config = dict(
    n_layer=8,
    d_model=640,
    n_head=10,
    n_kv_head=1,
    head_dim=64,
    d_mlp=3200,
    vocab_size=8192,
    activation='quick_gelu',
    norm='rmsnorm',
    norm_place='pre',
    norm_eps=1e-05,
    positions='rope',
    rope_base=10000.0,
    rope_fraction=0.5,
    qk_norm=False,
    attn_scale=0.125,
    bias='none',
    tie_embeddings=False,
    parallel_block=False,
    init='orth',
    init_std_qkv=0.0174,
    init_std_o=0.0,
    init_std_up=0.0174,
    init_std_down=0.0,
    optimizer='adamw',
    lr=0.000471,
    lr_mult_o=0.636,
    beta1=0.9,
    beta2=0.99,
    lr_head=0.00436,
    grad_clip=2.0,
    warmup_steps=258,
    schedule='wsd',
    decay_fraction=0.902,
    decay_shape='linear',
    final_lr_fraction=0.02,
    batch_tokens=[65536, 131072, 196608],
    seq_len=1024,
    doc_mask=True,
    train_tokens=902600000,
    steps=6954,
    dataset='wikipedia_en',
)
MLP neurons of a small language model. Each row is named by its layer, matrix (up: input weights) and neuron, and shows model dimensions 480-543. Each number is 50 + 12 x the weight over its row's rms, rounded and kept within 0 to 99.
Before each neuron's rows, "fires on" lists the tokens most often at its 100 highest values on Wikipedia text that the model never trained on.

fires on: ".", "\n", "-"
L5.up1416:32 59 41 43 10 49 61 33 51 53 51 37 55 62 61 24 76 54 54 67 39 59 63 14 62 47 28 59 50 49 49 55 51 49 42 81 57 41 71 46 65 45 49 61 48 42 69 61 29 53 61 50 53 50 50 53 53 61 59 53 25 54 44 62

fires on: "s", ")", " and", " the", "t", " their"
L5.up1871:41 45 57 49 50 42 44 39 61 45 39 42 39 53 40 38 67 49 42 65 29 69 62 55 82 62 45 57 33 64 50 41 55 35 42 65 54 62 55 59 60 47 43 33 40 60 34 55 43 50 38 58 24 59 47 58 47 55 23 61 28 36 53 46

fires on: " to", " of", "\n"
L5.up1508:48 43 40 59 65 59 69 54 75 51 40 45 45 46 57 34 43 42 37 54 66 64 63 65 54 42 57 52 40 51 56 36 59 39 25 74 53 42 71 51 58 50 45 44 48 57 27 56 43 44 52 46 53 63 50 53 45 45 28 33 61 58 51 26

fires on: "0", "1", "2", " km"
L5.up2760:33 54 54 46 47 51 48 50 71 39 60 74 53 50 79 50 35 35 35 45 51 42 52 51 63 71 42 66 43 44 62 45 40 63 49 54 58 35 49 41 43 51 55 70 48 54 53 49 41 62 50 53 62 53 54 62 43 69 48 37 48 57 60 51

fires on: "s", "t", "min", "sur"
L5.up650:36 31 24 73 59 34 43 62 57 39 15 38 54 47 60 54 34 62 40 48 43 81 42 31 65 64 25 35 39 43 56 54 63 34 42 45 52 60 39 60 53 46 62 45 50 39 53 69 59 51 63 42 33 66 56 40 48 54 31 49 44 38 44 44

fires on: "1", "3", "8", "7", "2", " with"
L5.up976:62 52 30 48 50 39 32 71 59 63 43 44 36 42 53 35 53 41 45 45 53 54 33 56 45 34 49 55 35 37 47 49 48 53 23 61 66 55 29 45 45 44 59 77 50 36 59 51 29 41 47 34 86 39 61 46 50 43 52 61 31 54 59 48

fires on: "s", " of", " the", " |", "-"
L5.up1423:56 47 50 43 48 52 47 43 38 62 17 38 42 59 43 44 38 59 47 51 68 54 73 62 61 57 56 52 43 44 51 36 38 57 41 77 57 58 53 62 45 56 40 67 39 43 33 62 55 67 57 58 29 32 56 55 61 64 54 55 37 55 55 54

fires on: "\n", ":", " |", " pro"
L5.up1679:30 59 41 52 53 36 55 76 45 52 47 51 54 50 43 44 35 46 51 45 38 72 53 34 44 40 42 46 52 28 61 41 53 35 27 59 49 31 30 75 71 58 62 67 44 44 66 57 31 52 29 55 39 48 52 45 45 67 44 35 52 50 39 34

fires on: "1", "9", " re", "re", "ri", " worked"
L5.up2885:59 40 32 65 35 53 59 56 46 62 45 36 66 37 53 52 48 38 46 67 37 57 58 31 49 64 39 60 44 56 52 49 42 41 43 61 45 42 32 44 38 65 59 83 37 36 74 54 37 45 48 42 54 64 64 63 67 66 39 38 40 62 59 22

fires on: ".", "-", " a", " S", " |", "1"
L5.up2270:45 46 64 47 47 58 42 52 45 49 48 46 65 44 43 55 59 67 41 37 59 51 53 60 67 53 59 40 49 46 49 47 38 39 55 59 39 66 42 55 54 38 62 62 49 37 55 58 55 68 59 40 33 37 65 59 47 47 48 40 47 30 52 86

fires on: " A", " In", " S", " Super", " a", " The"
L5.up2443:46 38 53 48 56 69 23 58 55 55 49 52 46 57 52 37 55 36 58 60 66 51 63 32 47 39 49 56 41 44 49 45 38 56 63 55 29 42 35 35 56 40 69 45 38 60 61 50 44 52 59 27 44 32 53 47 46 63 53 41 62 34 49 72

fires on: " to", " such", " ("
L5.up419:38 59 46 51 48 60 69 53 67 48 54 53 30 56 72 53 44 47 48 46 64 56 65 38 85 59 48 85 33 38 52 42 63 39 34 45 42 53 59 29 41 43 48 61 55 55 55 48 53 70 67 68 36 38 50 53 55 61 40 45 40 45 44 47

fires on: "'", " The", "’", " de"
L5.up3124:62 41 50 41 41 46 71 69 62 49 59 40 49 51 45 50 48 49 46 44 45 62 47 46 87 51 38 47 40 51 52 48 49 33 39 73 36 37 49 52 42 34 59 54 55 44 52 47 57 64 41 34 56 69 59 35 34 52 54 24 41 63 43 48

fires on: " in", " a", "\n", " of"
L5.up1032:64 41 40 50 54 57 52 49 69 60 32 34 42 38 46 59 45 58 54 47 66 42 62 57 28 48 55 60 41 68 49 43 69 45 35 51 30 54 64 50 48 48 60 59 55 40 41 45 53 64 60 75 31 56 45 58 43 54 51 54 44 56 19 61

fires on: ".", "|", " ", " |", "-"
L5.up2359:44 39 29 46 60 46 49 55 47 35 55 19 39 40 56 39 44 36 68 44 48 80 47 49 49 53 33 39 45 55 49 48 55 63 50 61 46 62 51 66 57 46 59 71 47 32 62 44 34 42 50 30 50 54 63 48 40 59 47 53 37 30 52 51

fires on: "s", "\n", " name", "pos", "f"
L5.up278:39 45 45 51 53 55 44 30 71 37 37 44 47 50 69 41 45 40 38 38 42 59 41 36 73 71 30 50 44 18 64 34 42 26 36 49 71 56 31 36 57 63 59 54 40 55 58 50 39 48 74 18 32 50 42 57 59 50 59 46 59 64 57 60

fires on: ".", "et", "y", "der", "den", " De"
L5.up2152:40 45 26 61 27 51 59 58 51 56 45 61 36 19 76 51 58 30 38 51 56 60 58 28 53 45 64 68 46 54 64 55 62 49 41 50 62 53 48 57 39 56 55 45 39 23 37 54 41 49 59 61 53 58 51 59 15 63 55 41 49 43 49 40

fires on: " \"", ",", "9", "\"", "\n", "."
L5.up457:54 43 56 48 40 62 44 63 59 28 41 30 53 65 64 54 33 33 56 39 46 53 64 49 43 37 56 65 47 56 64 32 78 65 53 63 38 37 57 49 61 52 58 62 52 40 72 50 37 49 61 38 43 63 43 64 45 72 39 39 47 47 15 27

fires on: "d", "th", " born", " –", "ed", "den"
L5.up498:37 48 47 49 50 52 54 34 61 45 58 44 26 54 71 49 52 60 50 44 35 52 70 57 41 74 42 72 53 44 60 60 68 48 49 56 65 41 58 40 51 51 71 51 51 54 34 59 51 64 59 55 47 35 85 60 12 53 36 26 39 36 40 74

fires on: "\n", "w", " of", "ize", "d", "2"
L5.up91:61 43 56 48 53 58 30 41 66 52 40 32 27 63 64 64 64 38 39 34 54 69 43 60 50 32 50 41 32 60 49 52 70 42 24 43 49 68 32 57 59 34 43 58 47 40 45 51 41 44 45 64 53 36 48 48 36 46 43 33 40 66 32 50

fires on: "s", "z", "ch", "t", "j"
L5.up2940:56 52 64 57 49 60 49 58 56 56 52 40 37 27 57 58 33 45 36 47 63 54 46 42 50 58 40 34 30 45 62 55 56 38 42 61 66 58 72 73 49 46 68 42 46 49 62 59 60 47 50 28 67 52 58 39 61 65 44 57 48 54 44 49

fires on: ".", " of", ":", "s", "|"
L5.up2225:39 53 37 43 45 45 43 42 56 37 38 25 56 56 62 47 50 39 60 45 71 81 55 43 62 59 45 37 57 35 47 45 35 10 38 47 38 43 37 56 66 72 52 59 47 16 43 37 54 63 59 52 56 55 55 50 64 56 45 55 41 44 27 74

fires on: " an", " An", "s", "or", "im", "an"
L5.up132:46 25 40 43 57 35 43 61 54 47 59 35 30 37 47 42 59 27 53 40 79 46 60 38 35 58 73 66 39 64 56 61 64 42 71 51 44 48 61 59 49 49 57 65 45 80 65 77 41 67 95 61 48 34 62 63 53 57 43 39 45 57 29 73

fires on: "\n", "-", " "
L5.up608:65 49 41 52 45 42 46 41 48 62 33 45 45 44 55 61 44 34 57 42 55 51 60 47 46 54 43 54 53 50 72 47 67 64 36 44 40 54 40 37 52 35 66 63 26 67 67 50 39 47 25 43 56 43 29 43 39 53 43 64 22 35 55 42

fires on: " of", "-", "1", "s", " the", "0"
L5.up687:28 47 47 48 49 59 48 51 44 61 35 26 34 49 49 53 48 49 39 33 47 57 53 46 67 40 56 63 40 38 49 34 49 56 60 77 50 49 55 39 44 41 52 62 45 59 36 56 27 44 58 54 49 25 54 77 50 48 48 57 47 75 51 41

fires on: " of", " in", "to"
L5.up3027:66 57 34 60 66 63 56 55 65 76 46 36 36 44 61 55 50 49 19 45 45 48 48 56 76 49 45 58 34 36 56 53 75 57 21 67 67 60 67 42 50 34 64 60 52 34 46 51 46 57 32 70 41 47 53 66 47 54 53 50 23 69 53 59

fires on: " ", ".", "5", "0", "9", " ("
L5.up634:54 36 52 44 37 63 49 33 65 73 55 45 52 47 62 66 46 55 57 37 58 39 90 36 50 33 48 50 39 65 58 55 47 74 54 74 63 56 57 50 32 37 68 65 71 43 60 48 47 39 48 27 37 36 52 50 36 43 58 45 49 35 22 55

fires on: ".", "\n", " |"
L5.up1743:43 50 26 37 55 46 70 39 56 50 43 46 41 61 67 35 54 46 46 53 57 72 57 50 69 49 40 41 55 71 42 38 56 37 35 47 30 41 57 45 64 36 47 47 47 45 48 50 36 43 56 32 60 56 52 58 58 55 43 61 47 44 47 41

fires on: "s", ".", ")", "-"
L5.up1712:41 52 43 47 65 64 49 54 66 37 39 31 54 30 33 39 43 39 45 46 44 51 48 34 48 47 59 47 38 50 55 54 57 35 57 50 43 53 54 54 56 36 45 57 34 63 46 71 44 48 53 51 23 40 50 74 35 37 56 47 52 35 34 72

fires on: " the", " of", "s", " All", " The", "'"
L5.up480:61 45 46 37 60 44 37 64 62 51 67 39 51 45 61 31 49 44 47 30 56 50 43 60 56 57 32 45 31 51 54 53 61 47 56 53 40 53 42 33 75 51 77 53 46 32 61 40 48 59 48 35 38 58 72 46 51 52 35 25 42 45 41 70

fires on: ".", "\n", "-", "|"
L5.up736:46 44 49 42 48 51 50 52 62 40 39 43 47 54 68 34 57 38 52 55 28 44 62 48 98 60 28 50 53 57 50 54 41 41 43 60 56 79 46 57 49 26 57 44 55 53 53 46 42 51 73 73 54 37 48 48 44 59 42 43 60 47 52 51

fires on: " which", " by", " where", " that", " to"
L5.up1879:43 40 52 74 32 61 72 42 57 37 36 60 37 67 47 49 43 32 37 63 55 57 52 73 67 48 48 48 47 44 51 52 66 49 45 66 46 42 24 30 83 43 38 55 44 47 31 60 53 47 62 53 55 30 47 46 50 57 56 44 29 47 35 44

fires on: "s", " and", " his"
L5.up550:62 36 47 55 63 50 51 49 58 46 34 33 41 52 67 40 63 38 47 47 65 57 44 52 51 51 43 58 56 63 55 34 63 44 34 60 58 52 53 66 52 39 40 50 38 41 36 61 56 64 45 61 56 41 65 64 49 40 53 44 51 34 66 62

fires on: " –", " |", ":", " as", " /", "s"
L5.up3095:51 46 43 60 37 63 46 47 56 35 76 60 66 60 71 47 51 49 58 36 50 47 70 53 72 79 53 43 51 54 60 53 51 30 41 47 65 54 33 51 50 41 90 55 30 41 70 62 64 68 48 49 39 68 64 59 38 50 33 48 42 43 26 54

fires on: " in", " of", " after", " during", " for", " on"
L5.up527:36 56 45 74 60 64 60 72 50 55 45 46 64 54 35 43 81 37 44 31 48 57 36 53 71 49 51 56 47 45 46 42 65 52 36 64 67 57 33 54 53 51 41 34 45 40 63 43 47 51 34 45 51 42 61 64 42 38 50 64 53 49 56 55

fires on: " |", "0", "\n"
L5.up1794:38 50 45 50 54 51 56 29 70 44 38 37 49 52 91 51 39 72 43 49 29 44 64 66 79 57 60 62 41 45 79 41 37 37 48 55 52 60 40 23 74 49 70 49 39 66 62 58 48 53 56 67 49 69 60 64 51 63 48 45 42 53 60 58

fires on: " the", " it", " |", " his", " they"
L5.up800:52 47 42 48 36 50 47 51 63 60 39 54 53 52 74 36 57 38 51 54 30 44 40 47 67 44 47 58 58 63 53 58 46 16 47 77 55 51 42 78 62 33 57 54 63 63 43 85 46 49 52 48 54 63 50 40 53 63 34 49 73 51 37 53

fires on: " to", " and", " over", "foot", " Free"
L5.up2198:59 48 44 50 41 45 35 53 52 37 24 65 55 42 87 52 38 52 33 52 71 68 56 56 39 59 46 91 40 57 50 42 37 47 45 53 37 53 29 14 55 47 34 32 41 42 67 47 55 49 46 44 66 64 56 53 53 47 56 28 46 48 49 73

fires on: " a", "5", " one", "3", " that", "ha"
L5.up145:41 39 47 49 47 63 30 67 59 54 41 47 43 59 46 46 61 40 44 14 60 78 68 64 46 41 54 60 39 38 59 63 50 57 72 49 57 65 49 35 53 47 40 45 28 53 49 52 47 69 64 55 66 43 60 47 31 29 53 41 35 38 36 47

fires on: " |", "N", "R", " "
L5.up2176:61 43 50 67 43 44 56 43 38 47 25 33 22 59 61 31 61 28 63 35 30 56 48 37 41 45 45 42 50 61 59 33 72 32 25 76 59 43 38 59 56 64 54 48 66 56 68 52 50 44 57 21 56 47 56 65 61 50 37 31 27 49 32 59

fires on: "s", "w", "r", "l", "zh", "d"
L5.up3061:53 35 33 59 35 64 67 37 53 64 50 43 53 32 44 52 55 49 45 58 19 70 55 47 53 58 33 40 46 52 66 47 41 42 50 62 59 56 64 36 46 40 41 53 27 61 44 52 55 58 59 46 37 56 55 75 47 35 36 60 41 51 51 74

fires on: " ", " in", "1"
L5.up511:45 51 55 55 60 62 40 67 53 51 40 17 49 22 48 40 59 57 42 56 41 44 65 30 59 63 51 45 52 29 69 43 62 43 40 57 51 29 47 47 40 45 55 40 66 51 55 50 47 53 68 55 45 47 51 58 30 37 29 60 48 39 60 36

fires on: " ", " |", " c", "ar", "\n", "s"
L5.up2304:43 49 86 45 49 67 61 21 61 56 58 67 40 43 62 52 65 47 61 29 58 46 79 38 50 65 46 35 42 40 60 18 56 61 39 62 52 64 50 48 50 67 42 49 54 55 43 54 36 54 34 50 55 51 55 52 50 51 49 66 30 48 51 39

fires on: "s", " his", "'", " the", "ir"
L5.up1164:27 31 49 45 49 50 24 52 53 56 41 44 36 59 49 17 52 39 41 55 49 53 40 50 72 56 25 56 48 42 51 40 69 42 26 67 43 74 46 86 85 41 43 53 21 56 34 68 40 80 39 46 54 51 53 54 49 78 48 51 61 51 42 54

fires on: "\n", "f", " well", "0"
L5.up1438:72 54 56 40 44 50 59 47 40 60 44 50 50 67 67 54 57 31 59 43 59 62 50 52 74 58 51 51 50 41 52 46 36 50 37 30 73 60 36 63 52 43 40 71 38 44 48 47 56 52 32 44 53 41 43 64 64 30 51 63 45 86 40 58

fires on: " had", " has", " be", " have"
L5.up3019:63 50 41 59 27 57 63 31 52 44 55 39 48 19 65 34 48 57 47 44 71 54 50 37 82 63 41 38 43 56 53 54 16 52 51 55 68 43 44 67 62 60 62 43 33 58 61 48 50 65 55 77 61 48 76 37 46 29 47 37 46 27 61 31

fires on: " "
L5.up2394:50 33 47 66 48 53 41 56 42 57 58 49 37 19 63 26 57 45 55 45 37 45 51 21 51 71 30 49 62 50 71 48 47 39 45 56 52 44 44 66 50 63 43 57 61 36 52 54 32 59 57 47 52 49 51 68 57 41 10 37 34 66 54 28

fires on: ".", "\n", "-", "|"
L5.up3182:45 51 52 61 63 40 62 29 52 23 51 28 40 66 69 20 49 51 54 30 54 45 46 61 61 43 29 34 53 47 50 33 74 31 36 45 35 48 43 31 69 53 52 54 58 49 62 32 30 47 51 46 25 56 46 34 42 65 46 32 46 50 53 45

fires on: " on", " to", "|---|---|", "s", "|---|---|---|", " "
L5.up3048:49 44 46 44 56 52 50 70 31 31 36 41 26 40 56 58 51 32 42 39 45 52 65 30 45 72 46 50 39 45 51 55 50 45 47 42 50 61 58 60 84 58 46 70 52 54 58 58 51 58 62 47 39 30 52 54 64 60 51 38 57 30 41 60

fires on: " (", " to", " that", " in", " he", "."
L5.up3059:29 50 43 57 46 70 40 57 59 32 39 53 42 73 62 48 54 50 56 50 32 57 54 54 46 60 58 49 57 34 52 57 59 60 40 49 51 54 48 48 60 35 21 45 54 52 40 61 53 59 32 52 52 31 50 50 54 56 40 34 32 61 35 70

fires on: "s", ".", " War", "y", "le"
L5.up1718:23 32 39 54 44 41 63 57 34 56 42 49 39 44 54 50 60 51 36 40 67 61 49 33 60 59 57 60 18 51 54 31 45 66 38 48 44 61 54 62 44 43 42 52 60 36 53 62 40 44 66 50 47 34 63 43 48 34 49 30 51 61 48 70

fires on: "m", "1", "0", "6", "c", "8"
L5.up968:56 43 42 51 57 45 50 54 63 46 34 60 59 25 74 61 59 35 47 56 66 68 56 46 54 61 56 44 45 56 62 54 52 44 67 64 62 53 46 26 52 46 35 54 30 36 60 21 41 40 66 53 48 60 55 48 34 44 51 38 40 50 73 60

fires on: "0", "3", "the", " one", " no", "K"
L5.up1584:35 33 46 49 42 57 51 37 60 29 59 50 50 49 37 59 54 45 56 25 46 84 52 60 48 78 74 63 61 32 47 35 36 20 63 51 47 46 42 58 73 73 54 56 55 62 61 56 55 58 45 36 59 43 72 43 31 56 32 41 45 38 40 40

fires on: "6", "7", "9", "5", "8"
L5.up2561:56 50 58 66 47 53 65 74 49 64 53 59 43 34 56 52 58 35 33 20 35 55 54 42 53 51 45 60 42 50 48 35 50 35 52 68 78 38 46 42 50 47 65 70 49 30 37 48 36 58 53 32 30 49 48 33 43 56 72 42 31 39 37 35

fires on: "s", " a", " un"
L5.up3036:24 58 53 73 55 41 41 52 54 27 32 48 38 41 38 43 39 38 25 60 62 59 51 32 42 57 39 51 19 44 49 51 67 54 38 58 45 55 45 68 55 35 44 77 52 40 72 59 49 63 49 39 47 29 55 47 72 45 45 59 46 31 45 47

fires on: " the", ",", " (", " and", "ly"
L5.up61:35 37 54 53 53 52 45 42 40 68 17 44 43 60 39 45 69 65 52 32 58 47 47 51 61 68 63 59 51 28 56 57 49 60 34 71 37 54 74 53 51 29 50 48 60 56 64 57 43 60 51 68 48 49 42 68 30 44 61 49 38 40 41 38

fires on: ".", "|", "-"
L5.up970:54 49 51 34 46 55 67 42 50 44 54 48 47 62 51 42 60 28 57 32 51 41 37 47 39 36 33 39 43 61 39 53 54 57 34 77 47 47 76 54 72 48 33 45 54 60 69 57 31 53 36 57 61 51 58 56 36 55 52 38 34 52 37 45

fires on: "s", " (", "ional", " round", ":"
L5.up3034:28 61 69 65 46 51 47 29 58 38 29 56 59 50 79 60 51 61 55 37 59 66 42 42 89 45 59 66 43 30 59 41 40 43 39 53 23 42 46 41 43 65 58 68 57 70 66 61 45 51 45 45 41 39 48 62 43 56 56 56 56 46 63 47

fires on: " to", "y", "to", "ym", " of"
L5.up2582:43 47 47 52 56 44 49 35 58 45 43 56 44 68 61 63 64 28 36 51 35 60 44 52 57 75 65 79 32 47 57 38 61 58 18 44 59 51 46 59 45 46 40 69 43 51 52 45 32 54 71 50 46 28 52 59 46 51 39 54 47 64 46 40

fires on: ".", "\n"
L5.up1870:58 52 57 53 41 48 68 33 51 48 42 30 41 46 53 33 48 21 46 45 50 64 67 50 67 41 27 48 44 61 55 55 56 63 34 63 41 62 46 45 72 45 55 51 32 46 64 43 53 47 35 48 54 58 45 46 51 60 49 41 20 56 57 21

fires on: "1", "0", " Co", "c", " age", "9"
L5.up1581:51 44 36 43 56 50 42 70 78 52 51 41 52 50 61 54 46 59 23 35 44 54 45 65 57 30 61 66 52 31 64 65 37 49 53 53 48 74 31 51 58 47 61 57 36 53 61 55 35 66 56 68 45 61 51 55 52 64 47 41 53 43 35 49

fires on: " he", "th", ";", " the", ",", "nd"
L5.up138:48 43 49 59 55 52 42 47 43 44 33 42 42 49 44 64 50 66 65 35 44 57 43 64 70 52 58 63 59 43 47 67 50 53 33 58 49 65 60 51 45 53 35 51 60 46 48 48 39 48 14 43 57 51 49 54 52 49 48 58 54 35 45 69

fires on: " ", " (", " |", "0", " he"
L5.up1580:60 28 28 53 52 55 53 45 63 54 45 39 48 43 24 37 50 61 45 42 55 44 50 56 37 58 54 65 28 75 55 48 51 33 54 76 55 26 62 54 54 49 67 66 55 53 47 49 52 43 29 26 56 66 63 53 74 43 31 30 35 48 59 53

fires on: "5", "0", "8", "6", " ", "3"
L5.up3134:29 27 59 41 46 50 46 56 70 57 54 59 49 47 40 60 54 50 37 53 60 57 59 46 47 64 45 58 51 65 66 73 38 50 56 58 41 52 44 41 55 47 66 72 49 68 58 50 46 47 41 43 49 48 46 50 63 49 61 44 46 48 30 60

fires on: ",", "|"
L5.up1139:61 48 25 57 49 54 51 58 50 46 59 23 43 81 53 44 70 43 56 64 43 51 44 54 50 42 33 48 48 49 53 46 63 54 60 59 44 37 74 26 63 49 70 47 43 31 47 39 54 42 56 41 72 60 50 38 39 40 58 50 56 38 34 41

fires on: "'", "’"
L5.up1786:42 50 52 56 43 65 71 49 58 47 55 41 35 40 50 46 40 38 39 38 48 42 43 55 53 56 32 53 54 40 50 48 28 53 28 68 51 67 47 43 41 32 59 57 53 52 66 38 36 72 49 56 43 37 52 48 18 58 34 48 36 59 37 41

fires on: " |", "|", "-", "or", ":"
L5.up1895:50 38 42 56 30 47 64 45 31 34 54 23 69 51 68 51 62 41 68 49 67 44 53 25 42 58 50 43 38 64 42 35 63 31 54 53 48 42 33 62 51 54 53 53 32 48 45 55 58 69 45 54 53 61 70 42 40 42 47 52 50 37 44 47

fires on: "s", "|---|", " United", "t", "m"
L5.up625:72 56 35 68 46 47 27 56 64 23 42 50 49 40 45 53 27 63 38 48 57 51 41 40 64 39 57 35 21 50 58 51 63 36 41 46 63 46 39 65 57 55 76 53 38 47 61 62 62 50 50 62 41 56 60 53 65 53 48 38 56 29 33 49

fires on: " to", "1", "0", "4", "2"
L5.up1763:63 41 34 40 54 41 40 51 73 36 48 45 54 42 79 34 42 49 72 51 63 66 49 58 45 48 61 53 36 65 51 31 62 48 47 64 57 41 31 36 54 61 30 56 59 47 45 62 57 55 58 41 58 50 39 49 60 54 34 50 62 58 37 41

fires on: "'", " |", "’", "s"
L5.up1170:45 51 51 64 40 68 45 40 41 42 48 50 35 42 28 49 51 59 55 21 34 36 46 62 50 63 62 50 47 47 53 34 70 58 36 73 57 69 64 47 51 60 41 57 62 46 27 51 41 46 43 42 58 51 47 56 44 45 27 57 42 40 34 55

fires on: "1", "6", "8", "ing", "ed", "d"
L5.up2395:57 46 44 34 44 54 54 51 56 64 56 27 39 32 72 51 62 43 61 56 48 35 56 50 31 62 59 57 54 43 48 60 50 68 54 68 68 47 46 32 30 29 38 59 55 40 54 43 52 48 60 52 48 43 61 71 45 34 60 52 49 51 65 52

fires on: " to", "st", "f", "s", "ber", " help"
L5.up1441:54 52 55 36 35 62 46 61 59 39 33 48 32 40 51 44 52 50 30 56 70 45 53 49 64 56 45 59 36 32 60 48 50 41 36 56 31 61 53 40 50 32 60 60 45 39 64 54 53 64 50 35 42 46 52 48 38 66 37 43 58 52 61 24

fires on: "\n"
L5.up2861:24 42 39 55 74 46 80 32 72 43 47 48 58 55 60 47 56 39 54 63 65 62 44 40 96 66 39 60 47 47 51 50 59 40 59 41 63 33 30 36 58 55 43 38 56 46 46 64 43 43 75 46 55 47 58 45 49 31 51 46 56 67 35 44

fires on: ".", ")."
L5.up2764:32 36 36 52 42 43 55 32 48 57 35 43 51 68 60 37 74 44 62 42 54 56 38 48 58 46 39 42 53 65 47 48 54 31 56 67 42 66 70 39 69 45 72 55 50 50 58 72 38 43 55 52 37 59 54 65 49 58 45 56 46 49 44 42

fires on: "."
L5.up2537:60 47 64 61 54 53 70 33 58 36 39 50 37 68 64 34 67 46 49 34 44 47 37 33 63 60 27 40 51 56 45 69 60 40 43 56 46 54 60 55 77 44 61 49 47 40 51 56 41 60 52 75 54 40 69 50 59 52 35 36 44 53 63 79

fires on: "\n", ","
L5.up1902:43 55 25 58 33 46 43 61 60 47 46 40 41 22 77 40 48 60 42 32 48 59 60 45 45 56 23 52 43 16 45 35 56 58 36 51 34 23 50 51 54 59 45 55 46 38 73 31 45 60 22 35 38 32 54 43 59 39 64 38 42 70 49 39

fires on: "0", "van", "ave", " ", "pen", " example"
L5.up2150:56 34 45 42 39 52 45 33 63 47 49 37 55 37 30 67 39 43 58 28 37 69 64 65 58 39 48 75 46 44 60 35 43 28 57 61 47 30 51 44 51 53 57 52 81 48 37 53 54 43 45 36 29 42 62 39 41 47 35 35 40 57 47 63

fires on: " of", " (", "s"
L5.up2012:35 46 17 53 44 39 62 32 57 46 33 28 56 40 58 50 59 33 37 50 65 54 44 55 36 47 51 54 51 58 53 48 64 51 59 42 62 59 68 32 42 52 50 65 42 73 32 69 52 31 41 47 47 25 57 74 55 59 46 52 27 48 46 66

fires on: " in", " to", " ", "s", "d", " on"
L5.up1337:39 54 47 94 36 57 32 72 62 40 25 60 39 50 62 54 51 65 43 59 59 48 62 59 57 48 65 86 27 63 55 46 46 54 53 61 38 47 37 66 41 39 60 51 52 57 78 59 42 58 58 47 64 43 43 57 30 53 34 45 36 46 21 68

fires on: " to", " and", " in", " on"
L5.up1811:30 57 29 57 19 37 36 58 59 48 23 40 30 54 61 52 37 51 51 56 48 58 42 42 66 53 63 99 50 43 45 62 52 44 55 52 57 62 38 66 51 34 41 57 64 66 47 30 58 44 52 60 39 59 37 54 65 49 47 49 49 53 50 37